MLP neurons of a small language model. Each row is named by its layer, matrix (gate and up: input weights) and neuron, and shows model dimensions 48-143. Each number is 500 + 50 x the weight over its row's rms, rounded and kept within 0 to 999. Numbers have three digits each. A neuron's up and down rows have the sign that makes its largest values positive.
After each neuron's rows, "fires after" lists the tokens most often just before its 100 highest values on Wikipedia text that the model never trained on.

L4.gate348:580491574448565489546378580559487471501411510465537531491492516568470460539450522542475497458570489461476475487569439503514552511463462413497504527447530573471466552550512521496473493509443498499490496495470514531557420540449529570519441470395473524608572534559511455540500489414447517601
L4.up348:486529551393483575520501455477548504605587540502537502567567489510525517486439460536332536446440494435599494561482500533471477530462475481527492546575475470419413529507450471506486509440449382511459445451555449486488555574497488518531492502517508396562498563421482485484500477454544531496
fires after: "es", " T", "d", "r", "is"

L2.gate368:529472580443360538464515518493510503413470495515468505496488543460517448539512515518528478508461560523601531475518528526485433553477495525479542544508475469512543473482651514554557471475546506591489409511598512539549423553508571551544522472490544609542477448527503464504445483526469525511
L2.up368:524484510526433483519512503517534463430495530604600477585525423496592498484452411505507509459549508595587556506538596546561453527555499559541394478473451485541544348587524485503452498467456501516583453569519558548516501501521532514494398503475495474514471616444475551455461455451431448501
fires after: ".", ")", "="

L4.gate413:396510487432522488422510521546557490507477549531538525464493470496399463487497463452523439522533581553502464478455441481509544435588528593504501390395475566470518553510465508540592478555430557571388464415563548497453568527459464486532462522550506507637452587495533535463559438501531508543
L4.up413:528483576477511526479506486485507447567475481564527477426556447529482476404434464554510516497516527555532526439467533476463436505392392449574446393536491583452556458541532544568550462382545587517561565524508470439395461504448508496489446414489508420542450522464498529475546467485535515546
fires after: ".", "a", ",", " s", "s", "i"

L7.gate511:536440535446469453462441493475523460451579565485585532568458558397492516550495480493528356556537511468569371485536633473583408524530557480480474537527429511616549556501545440511564516522517507485519481469479482454508521524501608549553466543533501478503500473565537553539507491501563566494
L7.up511:510452540469476475478387532430489565535615548482513523493461441508442476530560531538547492594511569518517493500475584493558420479503554568447512566560536550497485515414468576557480535519490488586477532435493516424451461551466470460478508445495534530566497560591457553454499534447454450485
fires after: "o", "i", "v", "st", "r", " St"

L5.gate428:487452547536528494527584562502458463530360491440554595490484583455466516523503501482427530432447518431492431524527484504415514461539577482524459587560592560565501481471602431459458421442548585573526540536510531507472502478549494453550480427459403565552448460400533510515513422515545468466
L5.up428:470512518453572554509538438385548397591456504406634501505520560491517523457519520528548523540449447604500501531520528463474543509519465525477500523489503467571500517401547411482436494479610501603512507540455476533407399480439537479519420460501406535471470468507486481460441410475521660498
fires after: "p", "ec", "er", "l", "f", "b"

L4.gate422:609542504521584465489571554431367521546553455524503508549469556506542445555407466424490470441570377446555535476487548457472458424431544495462557457538457474492499520546529428528448500530538493514528534554425498481410458525443431490516479460451565515502402529453460489581535455507535587449
L4.up422:445439455571479465534451530487421479519403436467583571577500490357486463471497563467456528467468447452438493438533460500493480405472523537535480440542509437531579487517485468472515560537521492451439509453447475450455559451386513507521441521458475465472523521500515479427476501494431610514
fires after: "t", "ep", "er", "p", "nd", " s"

L3.gate483:478458458486542491441471485482494495490535494558470509493498480473478522513455593583502519489446475516540472546521438498384529474485440550536572464491383418483456489511542494632575457500500487520490523533489459499586480566485560491527609482557513430614603570458492544503463453476599522384
L3.up483:457489527568486494454529508502474488495525502462446525456436508459506527465426458490430440432573551528504406476504543552502502484432491524411536479443446459461394445520581563585458368494528509443425484526505554448553415635525542474473480531499443470595541543520581561532448475465488467400
fires after: "l", "a", "p", "e", " U", "t"

L4.gate462:483533466505496480465553526416548488499469447502466492478464593480416517499403481461502432448546504574515479560510497496377463516483423398492539531584457474425490444502533450602519439425543475590537457443470533445468473534525448447510536477488540499505484525527516468483425478478522618497
L4.up462:575487564561576366506528437513505513539536422563453575463430522506560514483457535451505465431524508544475444542478478541412483569433622452482426494509436585492511472543575483654467546452562490536457474397381504532501506525518444514542437560450607498474519517460502513470513507569490528399
fires after: " Ch", " A", "b", "at", "i"

L5.gate123:484457410414491598499584537526522473534482542484616416443454526428519472510516439455499476497514632547515507510511535480519476493591529474464468479525522398482479507471551439555510510530546474560469476547481535586513563474564509552468455450463504473508536508500573491474473417444485516443
L5.up123:515444484461470462520544418514453460493563425491517383466511496487544548481472483499521501478435561483477553576483475538462552396537450516426561354484500470525401498525425502503569587461477536632574400507531468409502445509484539564472492482532421554533554498449434521512583456476451481469
fires after: "r", "u", "i", "c", "g", "ed"

L5.gate136:445571463528649564559543569462492559549530517445555634469467586510542557402444606433502503514595461422576419474528576399464495413449506495445624506554455483486398379468565465498523543437489420449546549555508433476580526509490449438508573412468510474597576461467501533487546527487512456433
L5.up136:514490484516530512541467500567578482587516445550570563401469551574482547496372569516511540537462558468406484459504523454417563464407459480529518476446498484516508436546501479527378554437577542440492454493531489397546502483412440411394589537480528470509480519481577566510494462466574460420
fires after: "e", " R", "it", " T", "r", "t"

L3.gate69:565549437507464508493423438489484533500515510475515469528553425504505559416493471562463489429579518520502564548496550423457425433529543459429486559554503476531606488452502523491421461437468448599493539452447585564597452531516585592475486519538540570509511460467466459557550457485540541477
L3.up69:478584503497509437559388394528422528561482465570481515552455468433565457493551568519504483406490482530503492482465581459456522523563482557513350494507503553573537470480483477391562540488497467575425571467472433640521524502551475518534527503506582490446505522357578441482506503508454544553
fires after: "p", "o", " he", "l", "ro", " to"

L5.gate157:571595474473603551506500473464424520545385485439490545501467572465518505506453530502508474527482468465437544572546526496498589574386535463509551510536534569523517531547488453463378446521471529470476574460555454478494513506503631564532515476552467425504417550546460505417580354413481503513
L5.up157:458585486433498493611577385466499491609502554452523538575494588527531381508442460437466526530541431516486499647408472481479484583495500488527488497403582522485599451451493456494540547497429437548503567547482497509516532526504504479503452485502511499570523529538527549580446494459543521466
fires after: "d", " pro", "p", "f", "ro", "b"

L7.gate16:454464536464527470468493504520553485557502421453465523452488501486513513422496567541512456495493504465532617589485525451566530471508523460475491504495536517486527477519439445535577385466498434598589516553406508571563471479480595519538444480603505443500491540517574602605506508551473476555
L7.up16:533438554572495541470472563539577527536536438479500457465472465546484454530499547473438557514505535477446588570494515620519417461581536536542471565495502517510485508516479557451571413622472440487462511487517539477489561452502525452452398479535409433577545452540488409547512473531498483461
fires after: "am", "p", "ar", "c", " f"

L3.gate326:448462504432451424465501486542444510535490566613568515542503471487485491509540528486472480435559525449556449479571408393526527431451463469448539535420492450498471438433611457470461441473534487428436604472568559474547510515465539384498487530425478536523482490475469483431542526498447605510
L3.up326:490477629524490428479642508465503442531488567583572492527484516602488475576476505445505477480498435440469491512508422480554490434493500486550591530480436435470408490494527463510434521410502557446498612493471483504496481487442578469515484604514511473561533502491465548414564485455476448488
fires after: "al", " w", " W", " R", " S", " A"

L5.gate144:547447492562517367477558456584562493488430598512522515492526614520529434485512509577419569412532497542513557521521531510382419498502521492476440478564540538531515508475477502482535479628541519489474516508484489419382532526565440487591462466478501499529487500469582496493466427452548498389
L5.up144:454453525535527538541498453523534513452506513504468477543447587531534505435528436504509511520469541457485574554457525545459488591499432489478481425501465538514480564586468498493457480453518519541531432458585530411424492560442411514455527488465488475548568569520551578469448508460476502491
fires after: "r", "or", "ly", "u", "g", "ou"

L2.gate7:537563377581497502541480551410477556584515478506483514501564428476541504429639485486482457471447518444485508504451499448446526401446558570501575443549519513446536500508485524540481497398466444562416496455570553570569641429457572532460461533541497491348538433461530444401484460500612455570
L2.up7:468515546576493440512614495549588480412448503575540575378481566496526571515518497629537545473524504604548635521516486496374469438567441528544523499535480491480492475537480461520526503513562511528482521509519467559509464490588533492517506544585512468487481536494500417519476584539431489457
fires after: " wh", "o", "|---|---", "e", "l", " n"

L5.gate293:565488428530424503540421483520535459522582467463448448531517482510481490469558538532597556527509508506545573516543412411491483562559610533640568481445430523539648528477422481456532418502468478501550592463477486552493550422487517525600498499493567467546520568447409508467505486503544519501
L5.up293:423481441473422501484556529503507530489490490522464539573481467461444445509439462498474500522481494489532443456576560576547508535497412536458462480524516500412498378526528500466494440530411443422489553507467464497447483452458507461436442534576504491487472516508569511587457563433646490516
fires after: "o", "l", "er", "ol", "r", "a"

L4.gate70:520555420517527542477445455561490479471502595473472498387463494497465426497513502547420518500388579488548499422463517460479469576520435505443489505501440493502500490567472459466473416509589543405489453573514512511568534544536564517566560492571462498405512608557570489478521481429516544633
L4.up70:523535451497581513435593430490415544488435454478456540561413485566482511478374469558444504510476467477461519491498533423463472545421533483532556654505493421526523492507527495527447514464542438555519489378536480531562543428487465480381552597545475462430460593540612457528341474545509458369
fires after: " p", "re", "pp", "it", "ur", " n"

L5.gate7:453462522450498514463463399584531506590477541588455450549468622475533486511476455409468617504484510593490476504493487562561488530504464427488513523461688569437579473517513493445520458522482512529543490514490454532519405554500511508520436509487358518458565515462470537492602561492487612528
L5.up7:458526503636473560430486570524474551539505523561579524572472538449443480497511478490557486451499491461503440531464508469538422493474523431523570490541504485552520520496513480510560396536538503459456557585553520509485448613417428509504460426456483492545471435530502543582512464522484510487
fires after: " b", " s", "er", "i", "al"

L4.gate429:602424433571564560501552453424555498437492522562568491496446499462402532529458509561521551436398500557451529527425422464474517498476513512465518417528502502473484485556525419435513548474446478508514426475508528523450493490573487446487422534507448505446598457484541527436684546499535456390
L4.up429:532474538580502547463495501457517410463502577497564515578493474505468523521503523507446447433479548464461484535572382431475445451406549472520453447485494468481469468433530515513532568501443458499495385450513465461452520505519469440512543525463530581460575547364561526500529471417400482561
fires after: " R", " V", " N", " L", " J"

L7.gate7:483495513481388459522430572508551451526478558626512381580452570494436482497531468592499521531489477508526488554510471535501440564482530512489559504466581480600497435522541455513487393435505494525565363510557476471546506482441486460543479528510537537423560513461469556581452448476504580663
L7.up7:524466534598512509484563565476494532626515501582414498578564524540460556494456515467535479468648474566477450448508484497480520476512514577443444454421489526535636430463605554484423526608469457532529572381509472534531516577419483553539555430445547542501557463513512515459599426559477495556
fires after: "i", "u"

L4.gate325:537460471475474455529554536522539530512489532434579537480501474510512492516492478601480591410473463452508464560512384465579508505587516422461429442554489530531451525387525468464432519523443447409550497430505552404460482496460575464473461519435491635499558441386504515467507388423544469398
L4.up325:564547579544469485533643535451471477573477478533506416544471556566616561509479494526522413441454534512584446392529440419489567482491425485473603546472511436524536512482603463532510523482557525441513558471495439485533546507493468479483572439538483485425595521490539457568499540582496512553
fires after: " V", " R", "ed", "qu", "ro"

L4.gate255:362484527505555519573481437504475450525494537545532569457370518526417505436516519453521557418480489454502475471568560473376461496435402522508516521506486512417433533462461555482484448521548448519494452459497462445539483539530453392510519471517484464486428495538479477406486484429594528457
L4.up255:466483477520465535512419630526511572501496531505453482579559399427532466527559499489504560483461490456566503534447565458419526493542394456474485538409436437521500444511423526514509478599514440430507574499551400557380491461533551560577461483404385515569477490510491439575584446462495537432
fires after: "r", " T", "it", "ig", "h", " r"

L4.gate272:616532440563571511564437568534517493513493513487516460546468558396479527497515554580493469555509599478411448486479531412521493571635505445401587559485507450517451455574456551582398539584543514560551473466590529489528419461466515576438539469492490494509546527575500384482505524552484460464
L4.up272:586497439465433538577478467463441480495458540503585448432556564531467567570522510456564465508443509492490512533452560463522441473478498414443478502492515522461447479586426448576430462423479477458519559458512475489506472636503511566452533490516425578529533514518462458454501437490473452544
fires after: "it", "r", "i"

L5.gate195:522576469493583483470440498450440586530440565571569513476454558542486491455585385517501362584435430402612571485433530506481511425534468461502457459464488519482465448532424468539468414530573460561553422457562555562524450523518530566531490450514493479548471534499538501448556540506469465531
L5.up195:427503434468402492491439450439481434488523487573501521469520452488483402576517513608542536491538501540487573601418553486474516530581443526554471475464532417516511573387570543557504631480533450523475534462593465506503470554423539544519485470515485479595523493601606463461453503504509439512
fires after: "ar", " A", " G", "am", "in", "o"

L5.gate298:558523508486538523546536501533434599569558496595482566563438481490513503461502578517570512621434400503560496508489503457487427491498474505554518534437471470505509392444536444420496498484451468543532547494636514522465442454499400541459517556498464515593503441538522452552479645474517568443
L5.up298:478540527503495495562550502534559506460539494546510517528470527564371509523420441503586457501446503528580504489574487436522498504400412561478489473481475544538517369400487431505492476528540605527429567420364508481576566508448483421489511475469463523547502515464460483501496520480470512498
fires after: "ist", "l", "g", "en", "ber", " v"

L5.gate10:537453477479556578521498562471398448528513555511442486481483412485498462583499404567504473475480545491465519451392473449527507513470509564509505465422538488512502597483478516593479578467508666483509459487480504523508478465435510475573496391589431557554443535422492568491569405535564540547
L5.up10:514559515443470484404446457465552451469518497508513519515372508489526397539526532488427542560423511537478531457492521492561504551447564438488440520536427507504544453421437552587530512496590546436524448512432577505442518484434429485482590514478472580547448582532456403558400401560492493435
fires after: "is", " n", "ur", "==", "P", "p"

L3.gate232:470521529440483562492595532508500440492474463525540516579436480440452409494451420557463472479516398461516494453505454571531491583432492519532518482483536505448425578422506536500493485548491530569483412489552421457472503542472607611503518500559467504509477412446548501437543564442484465559
L3.up232:536501384446565541527454512509522542457520477455469618427418545554557462479476493449484509523469468420452546491390437561480510513540470522535501536388555475470476504582479547453514462530479438474558507470563500525456518491545434546584435551472571459484561513579460491497467401533454511567
fires after: " n", "p", " N", "n", "o", "ro"

L2.gate376:516412499490555496565486540557517447540522495426458531589451505546521516514632563487408486475476477480567468435480413545531518591460562607479492536535469571525565563425530517496496494538559482575480472507464493441560529479512578535497567493530473539497591501525477471524469568487543602483
L2.up376:481456493494496476489493510543513455501505451498534424422459443515486523454641475444424509546541569374467479565490447541474456483462543492486584523460390497447470548488576403514517497462532569489561563564488522308455510514442501625482497582449465459520544491409527425492463502474491518478
fires after: " d", " D", "ue", "ing", " P"

L3.gate259:492538501440475402573481490416555458495524526504521524574456618472503474472517511478498537507392557463465408360538491489507463408547474458511457491555389464397561576531540507533536485532537620533490561423501447518491496505470585427457558492456525503464516482453506464481544389533491461498
L3.up259:500549546512600516443574560490532477565492559607474499480522555538539535479451529524498464412589454505500438400471542548477483484490487456552553480562470543535429494599536455412415500457459447532467508535560543499429455554350613448495505545466512517500533548558423512430520473467489565473
fires after: " R", " T", " S", "ct", " t", "t"

L2.gate465:588505518492542435561481444511563555545533478537531562517457550501532521584537521433452551566462559533473411497505533533453489483541498471487496417543489478450450497481502439493450452429571468518484487459551533470517420576504461486475515548409510451601547383452527510381514573533522538489
L2.up465:495405524577532541479404533479401526486424482453479454409514525457413464458486475467556459496428527526375550423540488561493497431514507429507509477532513373424608500453520538566481485493493453501477460454522491490599471506489447575492497404491493466552380465511455553497500436442480497402
fires after: "1", "9", "8", "3"

L3.gate487:491520522537464535594403483451530499550499473525536434474540508512445436529515476453510457522486432526464498496532492497520479391454509521495412485446497434476531453490496469505507497566374507650478523504463532515520478502469555477510514425499564461451448453455504423499484515398458534402
L3.up487:515470529550389453502425467509643510538472470479531445435500517522503446478525496529502493559587453565509476466491515420489510414434450504529471486525564436527541436521558477438563446577462455575487520590412536542479440539539547495505558437489520503456482546493514520551455482473576470465
fires after: " p", " m", " F", " M", "f"

L7.gate387:503442518533570411561443573535556428458434484578563437494511496555557446513525428461446511519474520578470356508492533440545510494431577400405509489587495554509460512489470515532476503497583444593549443516426581469520479501508452506408552503510473436554462532517469575556449488391528529467
L7.up387:489493498439513380544487474525374517507492504514598520556555471497483491458471542551518476385490517569432347435486470543463559467489468543391527439541544527536495565488486499528472520468528423504595481514478506478481496561511551549460512491495439510463467438417491525469539461419438580484
fires after: "res", "c", "ad", "ep", "oc"

L7.gate319:559542520419550455532564488425424487555464475475512583478475492510498525497467477489572518513497480476456411576533519517498546531554518501515494516433399416426601485563465516514468516577575617516475567620437418493526559495471500538537494540541476469533570548547453510491461523582486525527
L7.up319:494470452462408503546422526575493491489472461473516530501531519442464491373449495409466477518429519590505462476504458563490484414437528538562490484508513483458468453568461552522522496459406547448497468522472468444432504501424532538513451468493447429541490383546468488519508441506425578518
fires after: "l", "t", "s", " s", "us", "an"

L4.gate397:504625459549519459515568570506507533463413521544601437495563590450448466427504522478440471494454493406492548533550454480635492497473488510534442455473548434536504367469496516470503490496605544401612508538401545522578472547463525499449458454442480434559556378496536537514508482511530555570
L4.up397:339564456447492523506439536440540555510461408452493521480478464531568466521500502539504478440495480505542496544502468465460509513478497490432449451531438566471477543537536478513424588493561484479516449450505531341549446458515578457560463532570588516453512437476554439474487342581524484537
fires after: "in", "g", "b", "r", " g", " G"

L5.gate503:513512491539657530550538509415440478508461540442541558457429548630544512513417570381513534493530530412486419569465548530481523570456521469479518490469465519508390529573509592478437390451511564481481481484426489573496536464497441447464480486467597382484503573536537479531507525525442512402
L5.up503:532648512541494451580512460523557493530553466507486583549481562505540589567538504409558512477407481393558453519526600445581476498491552537517494592546474512544494558466527554513565437519529502464501444355506508427521448502466430467579510563491494518512561466471503487437553472551452528529
fires after: " T", "r", " t", "t", " I"

L2.gate446:592526518569497580572433642449459531460527503558494550487556518420468562453544569444512529525528395486522470550464540513604477449529478380497467565508444529428570426438547535540547433525482459525499525570488546525554455510536605543611560491534479475590513514527526550479485544476464474536
L2.up446:539546385554466527506443533512518576534568580483527495491444451436472556398526557549555496537494442514530560512465508566590499492570598477512521587581492493563528483552550522586542527555491483518534440663503539477552522492500538520429469482576538488635493534474525545456463419490468470485
fires after: "il", "est", "st", "h", "os", "r"

L7.gate343:529491523538481425496578481444561477501501443525578503555521505585488576533492527414573474584587528481570538530529537502567485542576422475556490467478559509532489521388507494474461443481493492443542585502465583504600458551410543560520540600510481595576525473419462491465530445512492533551
L7.up343:434502468450571416461526457541463527436491453483460477478462489466515445499524539532549484491441508482463371493530510498526533615494544462444350468556490489536452489538415519467457486500493486514505549496445505395542612550587444525475505531532485523504403551477400544520501488531547551474
fires after: " d", "end", " st", "ad", " t", " k"

L5.gate220:491559482435450501446570472464403587439531595497508523555438539441447480521421682531596471556511475491490549553483466472430498555576392513492491525599469443432558466516501513465467514497479476479523540556536456605493478472484530474493502474550504548453464535464526465455430547491536529453
L5.up220:536525496536500497442581371430572480478436521461495472574588586433446480532404501508493401513498531542359476489470541453479523510482452474494457492547447568503606485500485476569481618547501568622547547518583504501523480453457566460447439530540465399508520531538505467549513515556405550554
fires after: "in", "l", " al", "o", " Al", "a"

L7.gate66:422490474511548514377514586573508517513467523492512505515441480526537508534517576450399546458467501617522519502555541516604572428504586390427446483448412488443482439456434473464455512523519502496441410428550505491544490450488508484409528428476495579526545562608378544497535482491390518484
L7.up66:517529479563442448491438434436466488544509525459545575546505484454515541545486534496544464521588487474406514474531553421508554487564466534409611518529589514474551487464415449506516512559435495431450539540453568499464546471484548411493512486538471632564579530541546478507523521494537517612
fires after: "is", "r", "re", "e", "h", " S"

L7.gate510:481533481578534414472567527457519496491468507459526557398440489499604420368525595500527561499426521555621536499451533574504460553451505537423511575476480526499470539568538469462609499511536474584504601541501445551566530605549520469489408465476632497456463477465530516468448522469463475453
L7.up510:542494595536573457447503514495446433441589526483566502448506473470562521456429505505419551488394472508452471497614464494425505463528506576531611571516541520541432559514500520436453412520481455578489587552450476510548532424478433429381457486502499510458507540513515534478494385523445428444
fires after: "m", "c", "ec", "ar", "ord", "r"

L5.gate232:450440561477576542474543541450413543486526536547510514550448432525408600489476555595528465386525533439453511461485555500463596550508406543481536520518540433560565483499496495405420511507542544573478409540536470497440473595514534462430509551453512519519521498501564366486533496463453473511
L5.up232:465554485453554493534492479453489555503486443556505464417555515442455466480561466508545492507424432506436473514569459449592454442510560541459457498435572444488435456458520500544488476522507449471465483489458438561501487543521488461582431413389437522515491469479411533538561437458588482405
fires after: "ro", "r", "l", "o", "h"

L4.gate96:359498574485510548500482621422470491466556524424449572445472435448554548435466460474426526465440501558546490453496414440566451527445540474447496576495531530538480555450504512461411472503472522431449513488522500435520539547553523594517504537507601494422477496549563541520558463536567551391
L4.up96:493510635551440483484475423567518384465467478524541369434496526473542458456524457392492555526481532461547500457532543482484506567515562528492604468611465504406570458505564453536507500465505406451473499523473584399528472470466412536457457487516536437555529515573456490538422465428547446506
fires after: " d", " D", "e"

L3.gate419:549547527528444508464424520566502613518489555389602470533441568552533526543529517451510418507433493429527559502463481520423545519557569539508603512422434524535429530464480565551583500499478510533483522499581552487524478509554474417454466470540534529539509478500454470530559567530478418453
L3.up419:493562518500509499508490445506486482527475434544502456569562506466597473522567443430548456444475475587541511476498521469558483493481473484508445518551412578469479514520446473455475616531391531495497597492463516546450533464495442539577482456527526480474453434396507476527512438521489534570
fires after: " le", "o", " St", "e", " o"

L4.gate464:431432555486533450500559499502479460586455528562623421491544631476486480516467467460513498517548536452519476422536531460523449516465371479565499591509553444515511571462469520510492393482563537519547457572504461456486457621498520454502539515571483624437545443492428527477458591631537549562
L4.up464:445469435468468481515517495491461464587446496453465477479531501488492499445489542482539536542556483461456514536498460435491439459434553496657479449616444497504491517485522501477458396626555508544489443531491530436507554524461419473482502539449496470443538450509403482433620497485554436525
fires after: " m", " B", " T", " t", " M"

L5.gate1:451538507538533541521540525496453539500507489499418408466499569431503496466493542581579418552524502448487524458505492533496447488450526471561504479462505593429528497497492560488476531489350408509493544443544469565489525424492496601506578435481506416530529534571526397350480439433501486466
L5.up1:535461461395509530481492411483517501479516547503481535518461529481516534595572531452523475399500566535446460504494474525511533528482502596538592507502482456600462481508550515548503525412496591489494571542483465557508506503451611456496468494491553569487381373518588508508496532488530608502
fires after: " and", " al", " S", "ou", ".", "t"

L5.gate91:586608539494479544460474505549562551555505522455579464529443521597454586463502594509508574468459492577462471472522440449573576508490540458527587394491542452457406501479518502454493479575551580437461498473574571413566452456542477422435485460527500579445480559583510444546509527535467468508
L5.up91:453495480548611461505567543472460547594415496397462524562506499540468524474493550596484548521574558527447494537436397467576500473544509505424521535572527461571476415443436498500515473628545450420492475476397525474519491446561548466426490410509447612484510451585600426481455451561489488495
fires after: "h", "ic", " P", "ar", "r", " p"

L5.gate237:471429608522442408577513537480549573456548565458486500434537489575514426537643492516472547545442490488510465529627479379438507466444441470502495403588541529451457536474486534552458474522449448480517487436524484446443529514482520512399504543539567493543535415511488421466503405563517558543
L5.up237:444485525420528492492535561495435540465482374527450435547481567498487521471558540441498488524480475477486547633603527471460459511559579446468476487545465424568494482493489360519401456495489448540401431486532573520514493455514530469403529405465538465566491457462477510480437523514529615535
fires after: "2", " v", "4", "8", "3"

L7.gate312:577563531471455488514531403445525545473464415433460501492615527547346477508565579441565494549530452518572516465592556516447522491481493510472525491498535508426414495556399492499613409476476592519522528516494415505538525530382388482474498495581534532427540453481491562477494575546546494503
L7.up312:485548496483518535526459530564504494448472508493468488522500506497529602492462512490423535432473431529488480530535391456506430442482447519477504496528487572514472540543427485536441474551331475443590507572430453481453418494534487502553519409498483536421523455446444493457448495505461514580
fires after: "o", "r", "e", "le", "i"

L2.gate235:530459487494506482490588550440489511444406520419487494408464596537550487566480609574466614481450571365565512479467507429547515609419470563471490546489474442470527493479564507498466550467491482437581454454503510512492474469464538450522448478402581507476463521483513522448469445520522523504
L2.up235:506487547532490416508538451489506493520433509468568521524463408574511437509529557492450583485490515397444463432383599523523472584546529571480409476462489460468520451552518528486465451554504468489500452507494519550506493550506575574535601569493522477488470482498463555465478492531490415548
fires after: " A", " ", "A", ")", "s"

L4.gate420:526511499570477565522469523605562611525500486517517472546489469468396615424391494625504498493474512474489485478480528578458536518427655457530464416483502515518467524522446472480527482505480452473440564447493511464515456571517458523502560463510443480460552448507469419487432452478528517413
L4.up420:469477545496622486502576506524516530458521455496547375570567487503442502541461477507452476511467582456492512489467548537441446535497509489444472566518518506489500544459523520493378408505463391582423503384574486450427417524498475577522411511500514552508441481472511402498532472475489510444
fires after: "h", "y", " h", " H", "ro", " c"

L2.gate400:520458568435494487549452523502501494594521488438467551559409522544592561499497494551492480432441623533516494453427516486489417518542447472476542540449470508482548517470424520535480519537521484513514569511400511488623573534520531475470543509494514485470556515495462457469550516504446516553
L2.up400:457467546439599447498403494542501528537497535429518550603459491543578593427518475502492447412461600539492538424513466499477436474542520470452505575441500548440534487508435509531474485524471485527513567513461504502576513532481548503529500420501497507484587486417462490569494504486428571517
fires after: " n", " s", "j", " S", "l", "c"

L2.gate137:483437473545560468587499560531563504428453510469541468447518502485486446502427513569495614478501457456478613464388502448432522470490471530463475417479526510531465601537525482477436528519549486466414445527482472486541507528577557554524472427531548468419420568466437461465508546483575448543
L2.up137:432473426501510499544447518458539505430493479404479432483486468443480463537476322538460572497431468538541536485335486469560486543477339534556527434420545480543495493513492452504466500512540445502525501448474507460482448613506502554528413497515454524464446451520463473518413591464493489475
fires after: "\n", " \"", "ri", "==", " F"

L4.gate85:618462433487511526437380421608557508502523447531473499571486499492423445419548465541452444518480452441480475559533547432514547448549607448511433393512503593480497449541507581481480534542470459444449535483527488544527448594471485525465557468482464419460531463499579477551481561417446606455
L4.up85:456469404439516589494524558519530506417534386399599568502543553460431427448470510541455474493536519451444532468514503438549533432545520397477509407514599493511525575459454450570493441621504566500492544511492479550482496409466503565486479514508540438438458531497551533544570583561531535493
fires after: "m", "s", "ro", "y", "g", "o"

L4.gate182:521434547550470480514491544460614487451463566541538514517431427571544490542485594567437514485531529408551559455414402590553531474538508565524477527587498578534561545478456481467466515460522527398485515528460452491455515493475441490498538540546507476445542540427484487524445439489437505485
L4.up182:568416487525504492474495632397425454381523446478541447424420512443485433429518392588503516534447505491506651446454506449512505536512540562554494504567555495553595539512489469465525492472514485463561499508472401515437551524571546582449512515470530507470537452447404496459426481463529531563
fires after: "'", "ic", "ou", "h"

L7.gate445:330476521472480390531508510508493550464462510484565518503513528524499512488527416545480552455488561542424547477493489519407534520490464457406526406482479490527537552466434463548507528560471610431389566529457470484548533417493422508496490489532557559552564547451606455516515478503542510539
L7.up445:431408488507425509481599490504511501459455468481555484540451547522448472508467446483493438578541473451527514507426598470490532508465509521519511498577400510542547485469521550481576668496500508454550530497437461421448511452525477567436480486501424464524555420399526535518525469478484518461
fires after: "l", " H", " r", "a", "i"

L3.gate316:654479538508540441567502486585526536435419444481399472445421504549566463545556496443442587465513500515491461539410444506468578590461504441504611566533389508502512475499577492470421402513501486497519431451459482487493444542549530459583543511534519558475465565304399517449539514536530510486
L3.up316:504398469503502530463420501524584500471472565549468496399460475520525472468434491431428468495558536447485514477438476583498505529466466409492559438489479492467466530494526466492464491469551475536557422514423589432546377576528530531556442404532529506483513544517470502537499511335517375553
fires after: " P", " F", "p", "if", "ri", "at"